Weights of a small GPT-style language model, trained from scratch on English Wikipedia.
Size: 12 layers, width 384, MLP 1536 tanh GELU, vocabulary 16384, 28M parameters.
MLP neurons of a small language model. Each row is named by its layer, matrix (up: input weights) and neuron, and shows model dimensions 208-271. Each number is 128 + 32 x the weight over its row's rms, rounded and kept within 0 to 255.
After each neuron's rows, "fires after" lists the tokens most often just before its 100 highest values on Wikipedia text that the model never trained on. A number after a token or word is its count.

L8.up1357 [122 103 155 104 181 134  87  72 111 122  81 141  95 164 121 152  90  79 119 129 133 106  57  81 153  66 101 144 153 168  84 148 190  67  70 122 165  83 102 171 196 168 185 144 149 140  98 186 120  26 126 136 143 224 140 172 129 103 121 120 113 134 117 139]
fires after: "\n" 40, "|" 14, " |" 8

L8.up340 [142 123 117  69 152 129  97 156 166  72 114 130 114 120 156  39 104 117  83 114  86 109  38  81 170  97 105 113 165 160 153 166 123 113  70 107 160 109  83 176 146 135 122 126  96 161 100 155 187 114 174 115  96 143  56 127  75 138  48 123 109 173 148 139]
fires after: " " 26, " |" 23, " Ref." 10, "\n" 7

L6.up1475 [136 127 129 173 122 129 181 133 134 158 129  94 143 115 112 119  84 116 180 150 133 143  94 115 139 109  98 174 140 105 119 126  56 135 138 170 185  98 145 131 152 116 133 137 115 158 136 190 123 145 200 138 106 113 177  77  91 107 124 118 130 127 154 167]
fires after: "\n" 57, " |" 9, " p.m." 4

L8.up1397 [ 56 112 148 165 126 151 151 142  92  69 128 135  99 141  93 124  91 142 131 158 163 181 110 144 144 102  89  83 141 119 158  93 133 135 106  87 140 172 184 126 139  71  93 135 108 152 133 140 101 100 124 111 127 149 111 136 101 110 132 134 105 138 165 165]
fires after: "\n" 61

L7.up1226 [150 162  77 166 157 147 143  65 139 123 141 136 112 148 140  78  92 157 123 112 143  60 129 109 189 118 180 129 195 146 156 116 150 125 131 178 150 157 177 117 118 170  65  98 155 126 169 161 133 140 161 107  94  91  97 107 142 101  98  88 172 135 122 145]
fires after: "\n" 28, "|" 18, " and" 6, " that" 4, " do" 4, " the" 4

L7.up141 [105 130 176 134 153  68 155 179 152 140 184  70 156  94 107 127 105 174 148 120 157 114  48  99 148  84 188  98 184 134 134 125 164 113 111 161 124 110  99 153 124 169 112 183 123  78 108 138 206 119 106 143 106 167 160 155 107 145 140 122 128 121 216 125]
fires after: " the" 26, " a" 24

L7.up365 [138 221 111 158 119 134 128  90 180 126 168 100 171 109 170 124 113 194  91 164 151 115 139 112 133 144 146 184 110 181 160 153  47 107  95  77 134 123  95 176 170 126   7 175  81 154 103 146 115 149 124 130  71 124  99 136  87  68  87 133 151 126 143 164]
fires after: " |" 46, "\n" 17, " " 14, "|---|---|---|---|---|---|" 5, "|" 4

L6.up93 [112 146 114 104  97 108 140 122 158  93 106 159 151 137 175 159 101 127 142 129 184 148 143  59 153 150 157 192 163 164  94 115 144  77 100 116 155 138 179 174 216 142 121  84 142 175  89 102 103 102 125 108  95 134  83 151  95 164 110 153 120 106  90  67]
fires after: " |" 25, "|" 23, " was" 5, " age" 5, " median" 4, "\n" 4

L7.up360 [162 164  97  83 118 118 168  44 137 176 124 186 199 108 159 180  65 175  96 119 123 157 111 134 181 104  87 114 156 124 137 198 164 118 177 198 171  99 151  93 137 151 134 106 154 128 121 156 134 116 130 119 122 129 137 113 109 139 159 148 150  63 157 136]
fires after: " the" 28, " of" 22, " one" 6

L6.up715 [124 132 120  93  74 128  98 130 105 101 156 109 130 149 172 160 121 148 142 119 158 161 101  75 118  87 145 113 140 128  86 180 165 143 129 138 110  84 100  98  78 177 138 128 108 132 169 177 168 140 186 162 145 139 190 176 117 143 150  97 130  98 216 130]
fires after: " |" 28, " the" 23, " an" 8, "\n" 5, " in" 5, " a" 4

L6.up903 [ 99 132  99 135  83  91 229 149 137 148 174 141 123 148 101  77 124 118 126 139 205  68 111  61  63 173 139 143 115 131 158 136 133 155 129 117 173 162 145 137 143 131  86 189 118 112 138 122 157  81 141 125 201 141 130 146 146 146 101 132  99 141 153 103]
fires after: " a" 48, " A" 23, " an" 7, " the" 4

L7.up1089 [ 99 130 116 171  98  76  81 114 139 101 146 108 141 111 154 166 158 160 174 151 167  85 113 108  87  90 139 175 165 136  91 139  67 120 156 153 141 133 159 134 156 145 138 149 138 184 112 177 104 115 107 140 123 128 182 103 141 129 139  76  52 128 164  88]
fires after: "\n" 45, "-" 14, "|" 5

L6.up1459 [149 194 116  97 104 158 161 127 121  93 117 148 112 141 151 123 163 142 124 149 179 144 136 112  98 139 116 180 151  78 121 180  73 173  86  93 172 131 156 153 155 138  74 152 167 151 178 183 134 161 146 113  90 155 144 183 187 115 159 105 115 145 169 151]
fires after: " the" 21, "-" 15, " more" 11, " of" 11, " 2" 4, " |" 4

L6.up714 [156 161 157  89 138  85 203 180 146 175 115 110 187 176 104 155 111 171  78 132 121 124 108 116 139  95 117 153 127 122  87 178 118 140 168 157 161  67 115 184 162 113  92  99 118 137 130 128 101 127 161 166  80 191 114 154  63 128 107 175 107 102 119  82]
fires after: " the" 49, " at" 5, " a" 4

L8.up299 [103 113 102 126 132  92 163 124  79 130 143 107 170 144 138 133 118 170 131 128 152 172 171 147 129 141 122  76 179 133 133 183 104  87 158 140 134 123 182 132 129 175 103  59  85 108 151 150 181 114 195 142 116 162 129 140 170 131 162 172  97  45 153 134]
fires after: "\n" 61

L7.up607 [ 94 175 105 117 103 113 187 179 143 175 148  96 141 169 130 155  82 224 108  87 159 127 113 158 139 113 128 103 148 182  76 110 187 151 164 143 184 115 118 137 110 115  77 152 138 144 138 146 169  95 150 132 108 131 169  68  99 112 106  84  69  33 141 161]
fires after: " 0" 17, " 1" 17, " " 15, " 2" 14, " 3" 7, " |" 7

L8.up75 [ 62 124  87 124 150 131 138  84 118 118 107 185 112 164 114 125 131 155 149 142 136 158 115 111 101 146  96 117 148 102 132 114 137 128  80 206 217 141 178 115 126  91 100  50  83 107 158 182 134 109 137 126 168 181  72 113  87 114 106 180 168 124 130 137]
fires after: "\n" 36, " ==" 8, " |" 8, "|" 5, "==" 5

L8.up1039 [ 91  91 169 144 154 105 151 137 161  56 182 126  80 131 117 149 107 113  52 110 117  65  99 132 147 110 141  72 159 160 162 117  89 133  98  88 141 145 133 109 161 116 132 133  83 150 137 147 101 134 123 137 162 126  57 135 168 105 120 155 105 161  87 120]
fires after: " |" 72

L6.up304 [106 140 119 189 105  98 100 127  84 155 142 133  72 133 150 150 167 169 121 138  82 197 137 118  86  98 129  84 117 113 160 174 106 134  94 103 117 128 163 118 123 123 190 114 192 135 139 155 123 130 161 156 134 114  60 174 148 152 140 173 151 155 119 115]
fires after: " as" 21, " made" 18, " was" 7, " became" 6

L7.up614 [177 154  91 115  82 109  89 112 153 121 166 132 128 120 154 126  72 113 120 137 127 163  82  47 155 128 137 163 140 183 129  64 152 112  64 121 153  82  71 150 199 178 107 101  81 145 146 178 106 136 171 131 106  77 119 112 154 128 111 142 120 144 175 124]
fires after: "|" 59, " |" 24, " " 4

L8.up765 [173 158 149 128  77  70 177 114 159 179 105 107 159 128 144  99  87 164 136 135 175 123 126 132 141 122 118 178 125 172 115 172 133 156 169 146 132  41 137 126 187 144 170 122 140 150 111 151 150  98 221 104 108 158 115 109 155 185  97 100 155  92 101 117]
fires after: " the" 29, " a" 19, " of" 7, " an" 6

L6.up1426 [105 125 101 123 111 102 103 188 123  89 147 112 190 120 216 142 140 205 143 146 163 156 115  53  83 135 143 137 146 163 139 136  98  67 161 164 145 174 108 102 178 149 132 130 166 130 149 125 155 117  75 137  84 127 201 140 189 157 151 130  99 121 147 151]
fires after: " a" 46, " |" 7, " an" 5, " the" 4

L8.up127 [159  95 113 165 101 145 128  77 139 169 164 121 161 181 158 112 116 163 163 136 160 155 120  88 133 149 117 130 164 113 138  91  80 130  99 160 169 121 182 140 168 131 171 101 111 118 183 201 156  91 165 132 172 174 135 132  83 149 113 195 137 114 126 118]
fires after: "\n" 61, " " 13, " 1" 5

L7.up1062 [123 145 109 229 117  85 178 107 171 153 131 149 133  78  83 128 132 161 180 128 113 109  77 120 139 142  75 189 142 114 170 159 100  78 147 171 161  43 122 126 126 182 109 167 174 152 118 107 218 107 205 185 148 104 116 159 156 142 103 136 113 166  86 137]
fires after: " a" 26, " an" 15, " his" 9, " the" 4

L7.up288 [ 78 137 111 152 121  94 154  97 135 156 185 125 144 132 101 144 143 102 110 132 117  91  48 105  53 150 127 125 180  68 118 169 140 112 200 138 156 127  73 139 131 128  90 162 138  90 158 139 183 147 103 158  96 148 145 167 171 154  79 170  99 130 151  71]
fires after: " the" 25, " an" 9, "'s" 6, " his" 5, " a" 5

L7.up507 [108 130  81 105 113 132 102  88 152 143 123 129 117  56  86 170 191 107 127  92 163 104 157 109 116 112 143 168 127 162 125  97 184  83 120 126  95 120 126 114 198 124 150 127 210 133 110 130 149  92 143 118 127 109  84 138 129 177 178 112 129  74 129  78]
fires after: " |" 36, "|" 13, "==" 5

L8.up619 [ 87 122 115 151 130  98  87 106 133 125 144 168  96  69 119 125 115 123 127 178 142 162  75  56 206 140 141 159 145 175 105 175 180 142 122 161 115 121 113 190 171 148  65 169  61 129 125 130  91  96 108 102 138 132 130 131 141  73  86 137 104 127 116  90]
fires after: " |" 41, "|" 13, " Nominated" 10, "\n" 6

L6.up625 [102 160 129 103  68 144 103 185 111 147 130  77 126 155 159 135 124 152 107 157 119 137  89 130 183 132  82 181 118 185  45 133 151 120  93 132 109 180 118 113 156 150 118 154 103 138 111 189 176 104 184 107 113 157  93 162  72 147  57 176 137 158 122 101]
fires after: " |" 77

L8.up982 [ 86 168 153 101 140 111  92 183 191  72 148  77  96 121 111 147  76  98 128 122 126  56  92 108 124 127 104 103 170 188  77 112 100 187 108  82 104 124 124 143 108 150 124 202  98  89 126 136 138 137 135 196 109 117  58 139 136 128 102 144 104 154  63 133]
fires after: " |" 27, " " 23, " New" 6

L6.up1041 [129 112 138 153 147 152 124 145 179 165 115 183 162 106  69 114 133 181 164 152 118 123  28 131  94 114 159 175 133 106  87 125 121 114 105 149 208 109  91  95 163 185 135 141 131 103 170 187 181 156 133 123 177 137  98 129 123 125 135 119 120 155 116 154]
fires after: " (born" 29, " in" 13, " 195" 6, " 194" 4

L8.up1494 [145 142 102 154  61  56 114 124 151 175 151 105 110 136  93 165  82  95 183 180 181 102 134  97 133 177 185 188  89 158 146 124 113 127 134 159 231 105 146 150 159 119 143 135 117 136 118 186 124 102 169 182 177 168 164  96 103 143 114 131  84  11 116  90]
fires after: " |" 63, "," 6, " RUS" 4

L7.up609 [145  88 150 137 119 125 103 109 150 106 136 126 175 124 171 144 142 151 111 157 117  89 102  99 132  85  78 152 130 204 124 128  62  96 134 142 133 156 120 123 197 128 101 142  92 161 152 157 143 127 146 142 186 173 160 126 175  89 164  93 107 152  74 151]
fires after: "\n" 95

L7.up800 [ 55 195 146 141  80  59 146 219 107  69 142 149 122 124 121 132  92  94 143  98 172  99 167 143 149 122  69 125 131 115 201 110 146  96 149 108 163 132 163 122 123 146  88 155 167 154 127 106 117 116 125 126 176 124 141 159 108 162 142 106 158 148 125  82]
fires after: " of" 18, " in" 16, " University" 13, " to" 5, " for" 5

L8.up508 [156 183 115 170 112 107  73 138 173 111 142 115 147 188 116 145  93 126 126 137 234 104 138 122 136 136 181 152 170 167 156 167 162  78 126 202 147 116 154 141 119 174  66  79  79 136 181 138 109 128 142 108  78 168 145  82 132  83 129 113 159  29  97 166]
fires after: "\n" 37, " |" 15, "|" 7, " and" 7

L8.up242 [115 119 141 137 178 136  84 144 159 107 150 194 185 104 131 125 148 105  92 101 140 110  18  60 115 118 120 138 130 110 174 141 134  70 132 106 148 145 126 108 226 184  55 171  97 133 110 174 183 156 106  91 118 156 157 122 176  90 171 115 114  89 156 158]
fires after: " |" 24, " 3" 9, " 2" 8, " 4" 7, "\n" 7, "-" 6

L7.up1362 [ 56 143  77 158 185 125 155 140 134 129 148 119 142  76 111 145 139 190 122 140 134  66 108  66  95 133 162 158 107 179 147 122 164  59 142  90 160 179 157  88 163 143  82  94 117 151 105 185 152 107 198 165 133 140  39 155 133 119 113 111 115  91 137 136]
fires after: "\n" 25, "-" 9, "|" 8, " |" 7, " High" 6, " team" 5

L8.up1295 [ 92 119 129 198 143  53  91 128 123 159 144  85 168 114 174 156 141  97 167 132 124 149 153  54 134 104 126 116 128 107 109 149  38  64 138  88  99 132 166  72 158 131 168 112 120 137 171 173 149  84 142 182 129 182 186 170 163 161 150 105  70 123 179 169]
fires after: "\n" 46, " al" 8, " [" 6, " Al" 6

L6.up1149 [125 125 136  95 170 100  91 107 111 154 116 126 135  99 131 141 137 171 125 145 136 126 176  98 143 100 117 125 192 162 157 101 136  95 121 162 133  79 156 113 158  94 157 104 145 163 177 183 156  95 155 115  92 181 116 160 182 115 161 122 115 134 155 127]
fires after: "\n" 33, " 3" 8, "|" 7, " 4" 5

L6.up907 [193  93 144 115  82  80 130 143  82 171  95 138 155  85 135 167  95 145 123 136 184 157  99  96 132 198 128 131 134 101 144 159 105 132 103 153 161 137  90 116 172 118 126 129  90 155 130 150 106 128 160  90 100 141 194  98  96  59 170 145  67 122 158 149]
fires after: " |" 54, "-" 14, ":" 4

L8.up1170 [ 90 123 140 132 127  92 142  76 136  72  91 154 142 189 155 151 110 152  96 160  90  55  52 151  98 125 138 100 166 138 144 105 129 112 119 127 171 102  87 179 137 130  94  60 146 172  88 138 169 124 183  86  91 107 130 162 139  96 110 127 127 101 119 160]
fires after: " |" 29, " the" 14, " The" 11, "|" 6, " " 5, " finished" 5

L8.up955 [118 164 118 150 174  54 138 112 127 122 131 116 144 172 124 141 117  60 125 104 132 118 104  87 132 114 129  85 137 169  60 158 124 125 183 121 153 108 117 117 134 141  70 184  99 126  96 146 177 148 119  90 116 148 132 133 160  98 138  93 139 131 179 123]
fires after: " |" 62, " 2" 8, " 4" 7, " 3" 5

L8.up74 [ 87 129 128 155 170  60 171 157 147 120 121 123 120  86 117 215 109 240 148 130 127  70 132  88 165  86 128 113 198 140 137 137  37 124 174 110 110 117 123 176 158  60  61  97 135 188 113 185 192  81  67 160 147 138 186 132 145  85 158 167  87 125 154 136]
fires after: " the" 52, " The" 4

L6.up319 [ 90 117  74 120  78 111 205 161 125  83  99 129 192 122 119  92 128 178 141 168 141  62 118 111 123 151 113 137 114 108 105 120 141 145 181  86 136  91 177 125  97 151  92 120 133 165 163 126 149  93 113 147 130 131 139 169 136  96 126 100 150 154 134 109]
fires after: " the" 46, " |" 12, " The" 6, " this" 4

L7.up856 [116 125 129 127 176 160 112  95 186 106  83 121 128 132 116 175 110 126 179 135  88 112 129 113 181 102 128 139 154 149 176 191 108 147 174  89 130  95 118 142 166 124  64 112  57 142  81 111 136 134 138  74 119 136 137 165 100 169  84 101 185 122 203 128]
fires after: " |" 50, " " 7, " 7" 6, " 1" 6, " of" 5, " 0" 5

L7.up473 [ 93  88  92 145 115  78 191 129 126 172  96 196 121 131 115 134 115 172  87 174 134 127 171 151 110 149  82 184 135  90 163 121 135 118 134 184 155 129 132 125 141 136 100 120 126 148 118 147 173 150 136 148  73 162 128 105  84 109 174 104 156 118 108  93]
fires after: " the" 50, " The" 18, "The" 15, "|" 6

L8.up1299 [136 144 152 176 121 104 129 200 186 122 117 166 123 101 124  84 113 163 133 127 130 114 134 141 108 137 105 124 175 125  93 110  80 132 160 149 167 117 111 114 134 170 113 159  89 147 160  93 148 130 133 167 194 131 109 185 106  90 103 140  98 147 117 113]
fires after: " in" 64, " to" 20

L7.up772 [ 38 170 168 123 145 143 170 131 113 113 156 195 150 145 136 146 110 141 173 141 180  86 106 101 108 132 112 101 130 130 166 117 122  67 219 114  72 159 132 122 152 103  86 154 100 177 149  59 161  88  76 142 152 164 179 146 108 114 136  54 122 114 170 115]
fires after: " in" 28, " of" 17, " to" 7, " can" 4

L6.up68 [100  87 132  80 138 156 115 147  96 109 145  76 142 145 147 113 132 153  90 113  83 166 157  97 164  73 176 166 190 130 114 136 163 129 101 141 193 100 133 182 176 110 154 151 108 181 160  98 167 115 101 184 158 181 194 122 124 175  97 144  99  89 152 153]
fires after: " to" 52, " 0" 4

L6.up229 [109 178 125 170 167 105 115 115 148 123 107  74 147 183 150 145  84 178 103 142 202  93  84  79 111 108 167 101 123 162 109 172 115 159 108 136 154 120 113  75 146 177 158 126 139 140 124 119 134 102 117 162 163  88 115 112  88 184 141  92 136 105 131  68]
fires after: " a" 36, " is" 11, " an" 4

L6.up1069 [126 156 141 157 110  94 147 145 162 136 113 153 166 107 116 173 126  94  95 169 145 132 142  72 140 130 194 156 125 151  66 156 172  93  97 165 145  94 110 191 151 145  32 159 135 150 138 148  73 110 173  97  95 137 168 123 164 152 115 150 138 184 128 125]
fires after: "|" 71, " |" 7, " September" 4

L7.up213 [103 134 118 106 110 126 117 127 184  71 130  73 107  85  96 135 111  68 112 110 105  98  93 131 147  88 117  87 146 222  96 131 112 154 101 138 128  88 100 103 176 139 145 140  63 140 124 178 151 107  87 142 149 147  84 192 130 130 115 154 125 152  93 126]
fires after: " |" 94, "et" 4

L7.up890 [141 172 100 119  96 154 108 165 164  80 127 152 179 154 129 129 169 117 110 159  99 101 164 129 104 114 181 140 102 167 120 151 101 105 118 153  67  95  69 171 174 113  45 132  93 107 128 149 136 108 115 144 143 184 147 110 119 170 129 137 144 142 175 109]
fires after: " |" 53, "|---|---|---|---|---|" 10, "|---|---|---|---|---|---|" 8

L8.up1262 [127 126  80 128  66 141 132  93 152 122  85 153 131  82 159 153 128 109 113 160 137 109 128 136  75 117 203 120 115  99 108 170 134 144  92 127 130 124 107 135 112 105 186 159 136 153  85 212 110 149  91 132 156 104  84 147 142 144  83 146 143  98 130 126]
fires after: " was" 20, " as" 13, " being" 6, " is" 6, " been" 5, " be" 5

L6.up332 [ 61 140 104  88 110 111 138 179 141 164  75  59 160 121 172 153  72 125 119 130 147 128 125 130 166 118 127 149 164 148 119 131 158  84  69 179 180 135  91 124 181 108 109 171 116 155  95 111 170 100 152 154 114 133 153 123 104 139  83 122 136  82 127 122]
fires after: " |" 69, " to" 10

L6.up1068 [ 82 131 135 132  96 151 150 131 127  78 116  70 144 117 151 218  42 109 159 143 192  95 127  58 163  89 117 125 138 193  50 119 117 115 105 109 103 143  69 121 162 133  93 162 130 205  60 138 111 160 134 125 117  89 131 116 186  98 176 138 122 140 127 121]
fires after: " |" 53, " 3" 8, " " 8, " 2" 7, " 5" 4, " 0" 4

L8.up1512 [ 58 106 149 109 147  82 155 118 175 116 122 132  74 119 147 152 109 187 102 156 107 156  69  85 137 128 103 107 132  89 146 129  72 180 122 146 155 101 117 145 156 154 103 144  86 112 180 165 157 153 159 156 151 104 153 202 132 136 186 136 132 107 172 136]
fires after: " the" 48, "===" 18, " a" 7

L7.up1397 [ 81 154 123 137 129 135 143 212  94 136 109  99 116 113 149 125  36 131 157 186 143 156  79 189 199 138 132 122 104 191 182 176 135 117 151 145 126 158  86   7 137 119 126 180 151 145 183 133  88 130 128 123 131 148 176 135 120 138 159 116 118  52 163 123]
fires after: " to" 45, " about" 7, " of" 4

L7.up843 [148 214  99 162 167 126 124 153 180 183 131  94 141 123 125 183  79  92 135 113 164 125 133  80  86 169 135 185  86 148  81 102 129 122 104 167  84 158 144  91 116 111 149 110 113 113 109 175 108  89 174 159 118 153 157  89  74  95  65 106  43  84 192 132]
fires after: "|" 36, " |" 11, "D" 7, " D" 7, " Pos" 5

L6.up1189 [127 107 119 154 119 105 114 190 179 132 136  85 138 101 173 121 170 167 161 139 116 180 107 166 131 100 111 150 218  95  90 126 132  86 159  99 138  96 158 128  93 174 178  94 118 123 131 119 118  65 130 170 119 130 109 156 122 144 132 128 125 160 150 112]
fires after: "\n" 81

L8.up941 [167 144  81 136 138 132 161  74 110 158 103  98 135 127 115  99  68 140 146 115 126 107  99 126 128 142 125 174 177 156 165  91 147  89 141 183 139 129 133 173 101 159 126  73 165 111 142 162 129 110 162 117 131 150 106 105 126  77  70 173 131  88 146 104]
fires after: "|" 29, "\n" 22, " and" 9, "-" 7

L8.up1126 [ 43 170 145 111 118  41 158 106 180 123 144 105 121 158 164 127 117 114 130 160 169  90  96 156 123 110 166  63 108 179  96 135 123 147  86 112 135 143  97 110 147 145 113 150 114 163 112 103 103  99 117 134 160 131 107 137  98 143 107 107 127 179 132 105]
fires after: " |" 76, " was" 7, " is" 4

L7.up941 [106 135 138 104 125  81 146 119 161 142 120  63 145 124 175 173 134 148 131 141 110  43 114 110 149 119 141 165 156 186 135 147 148 102 170 121 135 121 135 142 129 160 105 142 118 175  92 125 156  87 162 127 115 165 157 115 134 173 158 171 140  51 153 173]
fires after: " |" 43, " a" 8, " the" 7, " on" 7, " to" 4, " as" 4

L8.up700 [ 79 139 143 110 173 106 123 140 114 147 186  61 158 108 152 149  67 147 149 112 144 105 136 162  77  97 149 168 153 151 116 133 122 143 146 123 116 182 137 138 144 141 120 153  95 173 132 126 128 124  68 121 162 161 152 114 125 113 102 118 157  93 180 122]
fires after: "\n" 29, " on" 15, " On" 5, " and" 5, "." 5, " to" 4

L6.up744 [ 89 122 150 184 122 110 139 157 143 131 103 143 159 139 138 134  95 160 136 133 173 106 108  66 132 142 126 128 119 165 128 144 111  84 176 157 151 153  62 140 169  95 131 159  81 146 107 229 130  86 148 144  62 175 169 136  93 106  86 122 135  69 129 146]
fires after: "|" 25, "\n" 25, "-" 4

L6.up1204 [131 120 122 146  85 118  98 110 146  89 139 117 151 162  84 135  99 140 124 100 174 161 109  97 124 141 138 142 151 185 139  91 131 117 160 181 182 126 153 155 152 102 105 108 192 203 216 137 135 148 130 104 156 160 135 154 160  97 202 122 112  83 153 173]
fires after: "\n" 43, " and" 20, " but" 6, ";" 4

L7.up396 [108 121 137 109 119  86 107 110 129  94 192 101 145 139 169 159  98 162 163 168 106 135 103 111 137 100 118 159 200 135 127 123 152 111 140  88 159 107 161  89 191 162 148 109 162 120 113 133 140 114 175 181 145 188 145 154 127 139  94 144  98  97 167 106]
fires after: "\n" 25, "==" 15, " ==" 11, "s==" 10, "s." 4

L8.up39 [105 171  95 134 169  89 132 145 142 132 155 148 132  97 164 139  68 189 102 179 150 110 100 126  50 106 178 141 173  97  82 144 140 138 123 136 127 136  88 182 152 131 112  98 149 120 187 117 144 147  93 122 162 117 163 160  95 136 102 132 123 108 145  91]
fires after: " the" 33, " a" 8, " The" 7, " A" 4, " mid" 4, " on" 4

L7.up493 [156 154  64 154 157 112 171 126 113 106 121 125 135 159 149 124 128 177 116 149 170 155 162 112 109 126 156 135 196 112 205 126 136  98  82 145 149 118 127 141 100 115  94  94 127  72 156 131 179 107 178 105 134 176  87 160 177 199  78 173  89 116 139 123]
fires after: "The" 19, " the" 19, "==" 12, "\n" 11, " The" 9

L6.up310 [146 113  87  83 110 146 118 129 111 117 142 138 115 141 226 131 136 162 103 135 189 113  80  50 109 144 102  85 171 137 153 136 152 185 123 102 176 128 102 111 135 142  69 161 122 136 148 139 166 109 162 103  69 164 145 100 148 123 160 136 129 116 168 115]
fires after: " |" 25, "-" 13, ":" 6, " Battle" 5, " the" 4, " →" 4

L8.up174 [110 140  46 149 143 119 108 116 163 133 111  71 147 128 157 154 150 171 190 153 120  97 112 117  75  93 150 189 128 130 145  99 102  47 114 123 200 142 180 169 179 172 119 104 133  96 184 190 111  93 130 179 133 128 113 121 132 111  72  81 111  79 157 106]
fires after: "\n" 61, "|" 23, " 1" 5

L6.up79 [104 173 115 117 119 107 125 117 143 163 197 148 144  92 155 195 140 160 171 100 177 140 153 163 157 147  99  77 132 110  83 167 172 169 188 117 156  87 141 115 164 158  89 110 206 140 106 150 129  93 185 119 124 146 170 186 114  94 155 137 160  91 171 114]
fires after: " the" 33, " K" 7, " W" 6, " H" 5, " United" 4

L7.up824 [116 152 164 127 152 110 206 107 131 142  84 140 172 138  77 118 134 154 182 177 118 111 120 122 125 173 129 117 143 120 152 148  92 165 133 164 110 102  67 159 119 119 107 148 117 119 160 145 119  90 117 149 115 130 147 179 108 152 156 119 132 152  97  52]
fires after: " the" 37, "," 6, " a" 5, " every" 4

L6.up828 [110 112  66  88 115  84 115 133 145 156 136 128 208 109 118 122 148 160 115  94 136 126 134  56  94 129 148 190 116 194  77 121 147  59  96 187 139  93 156 137 162 114  66 116 166 107 170 125  95 149 150 165 141  70 132 132 110 119 144 142 127  96 176 112]
fires after: "|" 36, " |" 24

L7.up388 [ 83 127 132 136 131 172 124 166 124 137  64  76 149 133 149 131  99 131 112  98 152 151 105 157 112 165 144 127 123 170 151 128 139 149 118 114 156 118 112 148 111 171 166 142 177 179 124 114 153 143 158 111  98 162 159  70 181 165 107 108 133  97  96 112]
fires after: " to" 41, " can" 6, " that" 4

L8.up711 [ 48 150 112  82 111 164 131 123 174 126 150  80 146 121 147 115 181 129 124 127 165 131 144  78 116 126 150 157 173 151  61 170 104 120 115  90  99 109 141 187 169 101  84 156 112 170 149 141 122  43 146 105  96 196 188 105  92 165 113 142 122 131 189 153]
fires after: " |" 93, " P" 6

L8.up1431 [149 118 150 166 141  69 155 183 169 116 158 105 159 130 156  92 133 165 107 145 164  96 118 130 128 149 116 124 150  60 144 166  52 137 126 121 165  92 122 127 161 147 132 150 164 154 156  90 131  78 138 167 128 167 128 113 120 168 136  70  60 112 152  63]
fires after: " the" 19, " in" 17, " a" 8, " of" 8, " at" 6, " on" 5

L8.up289 [119 128 148 176  98 109 172 125 162 150  80 103 168  99 118 111 132 204 180 133 126 111 155 132 150 175 116 119 143 121 130 143  36 168 124 185 163 117  98 111 172 154 162 141 131 171 174 131 176  82  84 105 113  86  99 189 107 123  79 147  97 159 122  89]
fires after: " the" 33, " H" 7, "The" 6, " The" 6, " sc" 4, " C" 4

L6.up604 [106 134 119  72  86 170 121 120 124 101 139  91 118 107 114 131  95 192  68 118 127 106  47 101 183 106 128 118 187 186 150 126 157 130 120 154 159 102 105 205 179  99 125 104 147  92 119 135 106  73 110 139 114 156 122 147 157  45  76 155 120  89 156  96]
fires after: "\n" 48, "|" 10, " |" 8, " Total" 4

L6.up807 [ 47 138  38 143 111 117 168 149 142 134 106 102 120 161 148 120 141 131 146 129 149 123  68  99 144  80 106 173 156 151 136  91 165 126 103 127 119 117 111  99 132 104 139 115 113 135 108 168 145 157 215 133 147 184 136 113 123 158  73 109  94  84  93 112]
fires after: " |" 32, "|" 14, "==" 7, " of" 5, "==S" 4, " " 4

L6.up969 [ 76 119 143 165  96 164 133 108 102  59 182 113 115 157 106 143 139  90 114 114 176 161  84 129 108 138 117 128 146 138 138 105 113 138  97 147 130 137 227 110 174 125  61  88 106 155 185 203 151  87 190 120 153 153 152 135 152 119  99 180 106 161 109 154]
fires after: " |" 41, "\n" 25, ":" 6, " Seats" 6